Part of a small language model's weights: width 384, 463M tokens.
MLP neurons of a small language model. Each row is named by its layer, matrix (gate and up: input weights; down: output weights) and neuron, and shows model dimensions 16-79. Each number is 50 + 10 x the weight over its row's rms, rounded and kept within 0 to 99. A neuron's up and down rows have the sign that makes its largest values positive.
Before each neuron's rows is what it responds to, as a language model described it from the Wikipedia text at the highest values.

Structured-text separators and fragments
L9.gate363:50 53 63 53 55 30 41 48 59 64 45 50 63 48 43 47 65 43 52 41 64 39 53 29 45 40 48 58 24 64 44 42 52 50 66 45 47 39 35 45 46 48 57 65 40 52 41 42 48 43 52 42 50 52 48 50 61 48 53 40 54 39 46 57
L9.up363:64 63 58 45 54 63 47 36 46 42 45 68 49 36 59 44 35 44 49 44 50 58 54 45 29 51 53 41 51 54 52 44 35 53 48 52 43 39 60 41 48 71 54 83 66 48 51 53 66 36 46 51 59 65 59 47 64 48 30 49 64 43 68 41
L9.down363:57 45 45 56 49 57 51 53 59 60 67 34 55 34 36 69 56 28 45 42 50 47 55 65 65 49 54 45 36 38 51 36 69 41 75 57 43 50 35 44 37 68 75 44 36 46 41 51 41 47 44 61 76 74 66 48 41 59 47 56 53 55 59 74

Ordinals, rankings, word continuations
L9.gate775:59 27 55 51 63 58 39 57 63 50 48 73 58 48 70 58 60 47 65 39 69 49 46 39 38 54 47 58 43 46 37 46 59 51 48 49 40 52 33 58 42 62 68 56 38 77 62 49 49 59 39 66 62 49 49 45 53 52 56 49 70 55 58 51
L9.up775:50 36 56 28 44 55 43 47 49 58 57 23 58 55 41 55 31 35 48 55 62 59 38 43 56 38 46 41 62 44 33 71 43 46 42 55 62 44 65 25 36 40 50 55 51 41 62 64 38 54 45 63 28 41 54 28 37 48 50 35 54 23 30 65
L9.down775:64 73 43 44 49 72 24 53 46 52 49 56 72 43 45 59 55 13 48 51 60 59 58 46 43 44 58 52 64 51 56 26 38 51 55 51 28 46 59 50 46 49 41 47 38 50 58 56 36 53 35 44 57 52 31 52 47 54 63 38 52 53 58 61

Word-completing pieces
L2.gate342:75 51 29 58 51 49 52 32 54 44 41 53 69 44 36 47 32 51 46 35 37 43 43 57 68 35 51 58 53 68 59 41 25 40 48 41 50 60 45 49 49 32 56 65 66 38 48 44 47 43 35 49 42 41 53 48 50 55 56 54 36 56 49 54
L2.up342:68 45 62 50 50 37 46 33 58 40 45 62 57 36 41 56 48 63 57 63 66 44 46 48 62 63 52 55 50 53 46 50 61 41 61 35 29 53 51 73 41 37 49 53 63 70 40 24 42 62 45 28 56 33 63 28 45 69 39 40 27 59 58 58
L2.down342:57 53 35 46 49 59 55 42 44 60 45 51 70 66 41 51 35 63 45 44 52 37 50 35 60 42 40 53 66 67 56 50 44 69 38 58 40 44 40 58 57 53 65 49 56 31 52 60 58 61 58 43 55 45 66 42 22 47 50 50 44 43 28 71

Mid-word pieces, table decimals
L5.gate1022:52 41 38 48 46 65 45 58 56 44 55 53 44 43 54 40 59 54 66 44 37 35 68 52 40 43 44 59 53 55 36 58 53 61 34 22 39 51 41 66 58 60 45 49 45 49 40 52 55 53 44 30 56 43 54 64 35 49 58 55 62 57 50 51
L5.up1022:67 66 43 53 53 37 46 65 42 67 37 55 51 44 55 52 48 56 38 60 46 47 43 45 40 47 52 50 62 51 43 44 40 36 45 39 41 39 35 73 59 46 69 46 59 48 49 60 55 38 57 38 48 43 44 48 40 66 57 50 61 53 51 55
L5.down1022:68 66 57 40 52 29 48 51 53 74 50 60 59 34 38 65 40 62 75 47 61 46 46 36 54 46 31 44 56 65 47 41 35 45 47 50 54 41 55 46 41 42 62 41 52 56 63 61 71 47 56 54 64 49 54 37 31 53 47 59 50 36 62 53

Short symbols in tables and codes
L2.gate954:55 56 57 53 27 52 53 73 44 60 45 59 45 37 60 61 67 49 51 22 39 40 44 45 49 37 60 55 50 36 59 45 50 33 45 58 49 40 51 41 49 53 59 56 58 57 60 51 53 48 50 62 78 36 37 54 42 62 50 49 43 53 59 68
L2.up954:42 57 40 62 39 61 46 52 61 54 49 43 50 56 30 55 41 44 58 39 42 32 51 47 50 35 46 58 38 50 56 28 46 61 57 53 53 59 52 42 50 45 33 56 52 62 50 41 49 44 61 46 51 34 48 54 49 43 39 55 35 49 50 52
L2.down954:61 60 55 59 58 38 60 52 46 44 38 56 53 64 52 52 58 70 50 59 53 35 54 40 58 50 41 66 51 63 57 57 34 60 52 50 55 56 61 39 37 59 65 56 60 67 50 59 41 54 46 59 60 42 54 65 56 48 51 45 54 35 59 49

Relational function words
L9.gate953:44 51 52 34 45 37 52 39 71 56 43 44 57 24 43 49 48 53 47 60 46 54 62 55 62 51 48 62 52 54 47 28 43 68 47 43 59 41 61 64 39 62 56 54 51 43 42 53 47 42 51 62 52 53 43 57 34 59 34 55 41 29 41 55
L9.up953:59 66 57 43 55 49 45 58 54 59 36 49 43 35 42 45 45 56 32 49 58 55 59 43 44 50 41 37 48 53 43 46 54 39 39 42 39 49 51 47 57 53 55 71 42 48 47 54 35 47 51 37 53 54 40 57 53 62 51 48 48 50 69 43
L9.down953:58 38 62 60 51 56 46 56 41 68 62 53 61 49 47 46 59 66 56 43 61 50 43 36 59 48 49 56 61 40 40 47 44 49 45 53 43 57 50 48 41 76 51 70 40 50 49 52 42 71 53 43 50 50 37 45 38 54 45 58 42 56 35 32

Ordinal number words
L5.gate888:32 36 55 52 54 58 59 52 58 56 49 48 54 45 38 45 38 37 57 44 53 61 42 56 63 45 39 55 61 56 41 41 48 57 33 38 56 68 53 53 51 47 63 48 55 51 51 43 42 63 53 40 32 32 61 48 56 52 45 54 58 51 50 56
L5.up888:59 51 62 38 58 61 46 35 51 54 43 57 46 36 52 52 43 48 44 39 64 59 41 52 40 37 49 70 57 45 46 50 37 38 45 36 58 56 50 63 51 48 59 58 62 72 45 64 48 53 62 47 47 41 54 48 49 36 61 42 57 77 49 40
L5.down888:60 50 59 54 69 58 40 64 40 61 50 42 46 50 47 65 49 80 68 37 62 58 39 56 65 48 45 55 51 52 60 51 51 56 60 51 57 62 75 53 52 29 50 47 58 55 46 57 42 63 60 49 38 50 60 60 43 29 52 49 59 56 36 41